MLP neurons of a small language model. Each row is named by its layer, matrix (up: input weights; down: output weights) and neuron, and shows model dimensions 96-191. Each number is 500 + 40 x the weight over its row's rms, rounded and kept within 0 to 999. Numbers have three digits each.
Before each neuron's rows, "fires after" lists the tokens most often just before its 100 highest values on Wikipedia text that the model never trained on.

fires after: "t", "el", "or", " to", " Geor", "ud"
L5.up323:501539514479497564435473517520523491504451482419538514500443540500509486506506572515473504545464494532513525535556512465507520504447518525568514496516520552540437543548575520464488571532571474517446519482486592482520527514549513497465473487541538446527490415449529458552407449559436575556
L5.down323:516502466499447580528534470504411489529478515479455550529496503480432534523507478481565458546548414429506470566494466519526477547497593454462526488519501494518491497461541529600578497351548479506526518474560458550544535443522451529467474533475509515367514463470451500461535512543539478487

fires after: " P", " p", " r", " pr", "p", " comp"
L6.up965:421408471464606459609518539473515534534441511487534458497515554553530536494521516482522434514472497501479537489481473522432457513513479535488397509514516452505485495483570575451446488587505477504495472494584476407516508496543539608524493448501514478531486438441487460513460489505479476569
L6.down965:527463481515439572506445507571479467492524524469459506528464501463437541487470502519503471502463465506507463504520436547431529526464545433571516485521477479457578559462472450516493504532495504499439580448523551525430470543489525522532456493500468506452530445495461528501584458543507506574

fires after: " United", ".S", " the", " |", "U", ","
L6.up214:472557483505489421477513495541587525573511474498498451476482500536577531572566513516523500503496520515504503471585408472490494440539512491529433491524456534575488554496510484507524593469519381559520519474495466431569564501390521461521514539452514550448481472500516538429488498523507438500
L6.down214:432565536522533441425498519466551473469576490604455485474513490491484459478549459484443490457475495540478458518529424539537541458490514514487468549472466494509484566453565500453452497450556489509463497535537495350508554420494501567514456490505521561475566460494497496467461507500566503483

fires after: " s", " g", " G", "r", "u", " S"
L3.up122:482509518490473526589510460515496574481555568561502377495462477440394583522494500501435497465493498418488529536523477536476496427526469442450445457533499479527537442458464480496547418501540498542489467472552481497574462542559484515530510472502446530481522520569490532501518510451514490528
L3.down122:526506502394493560560472460481482517457509472480442542492524485420554505480493491475507563488569488458491489482459435554509575421548542480511468499449552481531505458496511506471548450463590493483550471539538549416444416469419519598455493510451508467513446462557478498505491502501440536488

fires after: " the", " S", " s", " a", "ing", " was"
L3.up981:444542508481542467513516505437506514438511527507433459432503491479426529483413514481538454418547541458501551537475536447542491482501525507530494465508485469509589531496509426521510445503460551497562516537551390509514507478557434476613498495499499486535485533531528511493478494442460482552
L3.down981:487558469453468510492470509460474425514522534544434495527570498490495592532500435434522456441544504494505510526497543512558479569493584541478539459548526535509487529484495510482536439462482391484573511502475497516461471477477517437490420485558493398503490524447508449536506493494525475539

fires after: " ", " (", "-"
L3.up225:491601572445500500485473455517409494503418514463566476470535513476452539501499510536475465524492533437471481533626497570491480507547482479484449503518525563476451473537517424536481490508552441533460493404451526536505535506495484444567626528494461582433510522480522421454504475519538446530
L3.down225:444509553429472470449495548515487583541487492518558507477546516518481476459541432495529422450476511507559473587467450493543551481511461530503544503516529499446445538526446545495587508452496419504576516546507512462504465496516489501508535507443494493560545523475487477407488564483540446506

fires after: " v", " g", " j", " G", " p", " P"
L6.up1017:529462484492567420484523486472520486457521479549431487464510492519468510427546527530545462487474501508455504505527483519429466491528561546490504500472437408488536475419575512479562511496521502573470453453456541463565488438549524523490460458562521539515448478484565489506495481488457539475
L6.down1017:507503546500501508542486524536490499477438521471509523454477437489403468514513502521553464479449514476495439502431534496467551483517477562474524449537473541458460477467443581462530524498434488569481509532469462595573533501440493516528445490496502469490476482460531445507551468499508465565

fires after: " ", " |", ";", " (", "15", "-"
L8.up988:482558489419511502580454507477477482478505471500512493440563529516482430532613535564527507439515431476468426508491446548535504514535461529477464539516591491470498473514489502499491500442538448503499515526496557551519509552501424521558517553511457505497454460517487532499562483503514507516
L8.down988:506501517574521437475491501584488510557410497474458534457389487430492510535526563511573474492477501485523412471552511538487502459483511482485555454518488476524430470484495593533470540509469526523538514573581514515517560469443489504535513518541534513494485499499541462557486469509500545492

fires after: " l", " p", " a", " f", "le", " F"
L3.up784:568547498491521483496535504551538502442477520507551505531497497525608500453465457599485533556393544440465461482558460522515449535489537498447558538431446403535528531512481446530418535516477506556497526460514546536463466550528517453581561529541477537494475451473654499528533442483502522509
L3.down784:448499548552489480487506502482571488505546462456471488443510513485497383516457556530535481449562450508501495450499498446508571494464501527450519549594450509488519444505496451462524472440514435538518565503456488558516491492540455525476454513541472532456484541519444543480591546459478554473

fires after: " a", " A", ".", "A", " and", "u"
L5.up472:509564481447481565505497531561584526541440547513479502512472542546492453556541507445539486446491539519549529509529513516485491526460475450527508438536521582516536483538533408518499516502516465564427493454431421552543482517521531427563533563528528516448404518425572536528502495452462483487
L5.down472:476530483407542502490502560516522424550465525529520508500502484485494471494484541448479496546468523483529416465472463461462465451474438474449509476602470583484529556458493510511508474488449519516504505514522540485500503582460469533532440496445414535522488582446518579504555506491544500425

fires after: " D", ".\n\n", " d", " ind", "D", " El"
L6.up956:472535493539477498482530497468456543552505450490545474570480490456520509518488558496508403465455519565486481510485424529517496449549521449580468526538528527544508462486568515487494490520462492534456499462486471528479519538515484389450558510545513458461443488520507512461459501517465470508
L6.down956:537503502503495447470526494496543554466520424484460560547549494492465500466432510516535472558400575495584508461485470512481544557526447471542515497509615541483467488503580475456559533435529443508441493486464484442524535497484485525532419392494469472494453474605512514517500401510399444518

fires after: ",", " the", " T", "i", "iet", " P"
L5.up131:431514517548548558414474517523577459511513509520564501457475544583537644566493535485467480497499537465479490482477461520492548423444442511509483517510472561520584459448455483485504570503506489517551509396518500485546542500546469474551447484473500479489422529515499500509457519510615512423
L5.down131:464573449473513537460471518520511479480473484558504507428434410513476562460534460512492561539494514515471541424491453444491504555450524507486466536487538516500541530460519458496570419528518469436527530601521492476539418532528515554494450546417477447488543460532487522467509555466519505498

fires after: " al", " C", " ad", " c", " Ad", " res"
L3.up999:474519506521530504563532543483548461486519475524443588464467515511526514510515600518394541459487462452522558479545490597534545458508490499467528474513453506591556539517527558429459544516481474448486483499438439492487442539536502522556482537532457450469476548464521506517592468489471489481
L3.down999:540512476524438494570520468561449529430487441434559538519504477560538491493518507490502556487524433448509536495462452531456515456459612544503469429528459507507506486454463427534518507462480552530485494455547465410488467558510514459512402521498466410481472481509501515500540483457443564487

fires after: "el", "al", "t", " l", "od"
L5.up982:459423495452494429413562554501521560456507419451533496483498524457496460460546543557415557516465538460435551512567530458559497532450533454484503572516451494458497508448488511521536473483498461528494565503528586566454549435476542461452458477485496467467451486475553436569539508555524529579
L5.down982:471538406483475493502539524507523507539512465534451527532434508486510498498465541559493489481458405520546576538510491503479515435559448453516557500451442466474450523526512438552490525552526488545526440498469492485520534472580417548467478605502514538487495462466428454527524515512530468400

fires after: ".", " ", " $"
L6.up144:546551480496495587484496543595456507565415464532502451433514458510430540510500458479512458486495468487447525476523502455530500479511451506554469472509411521475557450609464501521511488524446508466479432483515507510484449560442484493482485475499546511518500490475474500540518464443471456438
L6.down144:544436486467541463468450531540472513515516446514440548487430502453455498551444432475545468446390510481473481535454537458522512446529528474472483538549477510516477482465507529533520424569517480509495497487528566512449463520487499466610492574484468518468526576509541426470507564487546449449

fires after: ".\n\n", " |", "\n\n"
L8.up813:505530471584507526451498447456493462518528508524560438474529489425476512478520495489417492499506545462441553531481483546520453472480510480429562485464529526529529477572531484520509474495503413512532484529571477557508545524362490434505469440496558509511423488509441471488500471503493518547
L8.down813:474482487507449501462475489502535397457535497626517468549529529553468516389480586493518508507486570444450428514501498489551494483457606472511492509509524455481483480490519515430510524436529469544502484442436526584530443437513471578539486496571485550484524422408546500490453519525490479462

fires after: " per", " l", " b", " p", " H", " h"
L3.up645:475503439525497498559522541501494479492440482485464523487503556507519507439470516484498609502498589459482516568540449489484458502456493558505558462447493496537437562560447509531516486564514484470503451480473499492477539537471446502454563503572473601547475453459567457459507403494513558506
L3.down645:518530466470528494564462455527446446516600464508539529557493511505557508462533485465483543465509471550537504507477477458607504553489557540495534435519515429488491584465454435441490459525494500494470476498453492512489489514498554525566453489484533530509497483545463552524515450542457518446

fires after: "-", " ", "P", " −", " $"
L6.up631:505554484435519522488490453497472473452494506480497539452486502488434491445586440535466494525536539414476561484505565588503561477457437523482490525565521520498471427561514532528530438547532523565544484413477489470473489512495504487603566482470515571528496485550482543487431486462502457530
L6.down631:585437560529533498476550596558413450514493496499536509429498513513453504508570502465554431465469471428548513554535536572529514480534446519469471571582485417521444505494510535506468503509461506448522476527468540466522470521471468462546486555460516537544539464551469379502473618474502505560

fires after: "a", " re", "re", " n", "e"
L3.up494:524477560453498504520575435542526514525490582569546478454502487453547497584471515538495466471523469414465460460535499432519559459537512484422551486550585476524491510519540454533472500496516536506532493561502500483472547564376520524487485470518518513493444520502512522505515461450448503502
L3.down494:465514475503473473488490507536482477438569565487462499522502503550485436508529553522537483471494581573535472529468444577506532526559479516529437484437458518514482582477480490503480519446466429528456508456473539591440529499516573543435539473439482571526554486438531403597528512562472543473

fires after: " c", " C", "ar"
L6.up933:469513485498447451485494542443510540522506518517524539523528475463426497478549525461480537465485502456505463465525527598441572465531485471479529520537516453483463520491563576447513547541483528490482491462485513528498396443553450486580541535526444545485478521528538477510563418485538474523
L6.down933:464507429444517358472503479505474524436582551538498509459478527493469500510452528510499440524496457490517523489434523492462597490495517496526511485465538495499469543421499474440469499586519567496504473445432468456502521477546479527489553472477529531520482483439456551526414483463588585513

fires after: " L", " re", " Bl", "o", "ul", "a"
L6.up170:447504551539564549509634496474488462433508542526524542510588511490501474581440411593540431490454474503439527484496466468500511563449525517558522518495564494464446516488514432491483478473504519533443531420517505539375542500469490551450454515461566464485505469492486518523569514500499476516
L6.down170:527541480512473479476497429497548477487426518490528502532496518448511534431498504503543496530546522553498484546490437500507533482565500514519556471510489528475473496414473552491531602519503435526535457470537596528460470483450494513445501515503500502533451451503518530480538503501492543491

fires after: " D", " d", "d", " H", "inc", "o"
L3.up399:559465541521452521542506461457512426470520482482571513515482546534435541540492494503564473478503433544525566503529437466523529544483511602446465513486519545581457448533541539549618489520440482541407494477465429555416564516464486469512537463538477491512501512511545497491492546472467529511
L3.down399:504510486488525508470521492541474526504504535527576554575467543503494473487429447536483432500538503543498461470453429529523493505590520486511429450422542533442455466483532507451573498469522418540557501504529471571471530534509444526466474415518502474487487496596474476503613500538463526447

fires after: "l", "pr", "r", " cl", " l", " s"
L3.up842:475451524486458523506499529486543528560548578552569507485509497448454500573461488530444505440520478470444555521496514492419476478491482456528422465442488420578435573478529577495470541503567517462522464467513495485524521581546422495566520532443510475483566508463524508513489514476457556487
L3.down842:493468524489482537496492506394511547575481493469502499445483404577463497457537450531461480513539456535499553422590510442586567531464496535556446477476547491518452490536465520504474549512511488517511489511486529516534407548521518467479544482521481572524522414488508537522520552525492525497

fires after: " A", " J", " D", " a", " B"
L3.up714:527514466513521504476499558526535509550501447504453447524472537530558480480511413454500524502499507390536494559560512480442485533494560579571478503479434504509514503543495464508537510548480493481462545464420475552487520507536472477511468496528452489490528584413533507476481529556547487492
L3.down714:514566532504519547521410574532427497533474533464500496457457493528503514556561553494440511497457520396565510499500478518485456520495396511500527480536511508527572451463504485449481536513494482468489522507447486512460494475416455488507491466447508526513509506545422515564445576528457573472

fires after: " ", "-", " S", "S", "C", "O"
L8.up58:486516553472514521543480549460490527520536532428525488494519503466481532479537468486465477507420525537452557474499537521487604503443548572536522501578477478611542518471476550577542539541576502471472516471482511557521477491451539497548583505495465570478429443489481527521480533479504492493
L8.down58:468517457469510492471494494496505529557516508528574455492518507526552473515430501541476460526519453435483405416492538551495571545542429487551497472530504491438420493476524457512523480488517484530490521617510534476428436500418491493435481532441485647499476541427516433580502544504511444497

fires after: " N", " No", " V", " ", "′", " U"
L6.up27:499553542524531453426511504513563482519478538532413534449423481448449513540537489468484456418499540546447546595464483541503519544469453522473467459484501496506499521515487507462537562528545557520555472441420460506500493603487488462512493509549470554544473500567532552392496512537542415528
L6.down27:477430492496517496534490525491466538480510544499509481542501464487485435496541467515522501502422622542476459484554481472540477475550481560539533503555519513476547480529459528472529491538519493477484566535540554500550476521489436528515555435444485476463527490545460461516606507532421522560

fires after: " p", " s", " t", " P", " a", " c"
L6.up651:456530519518490545612477463478534529551465497558475538476508525557503513475473502585458498461527437486438472441526489455493528434549470448468445534467510482515520501485565521545585544432431490514504464480408518535507503471481473553528440576453458555455459492449462434503447549468500509514
L6.down651:479492547508559508540538490483517447507502535438512465456428521445481476507426525463515502516434556505471573481446448478510456539457456529430437494536541538438474476524484520467558472478497558560469543583444474467506551490471433510554475537481552485484497537507453433436550517482538505468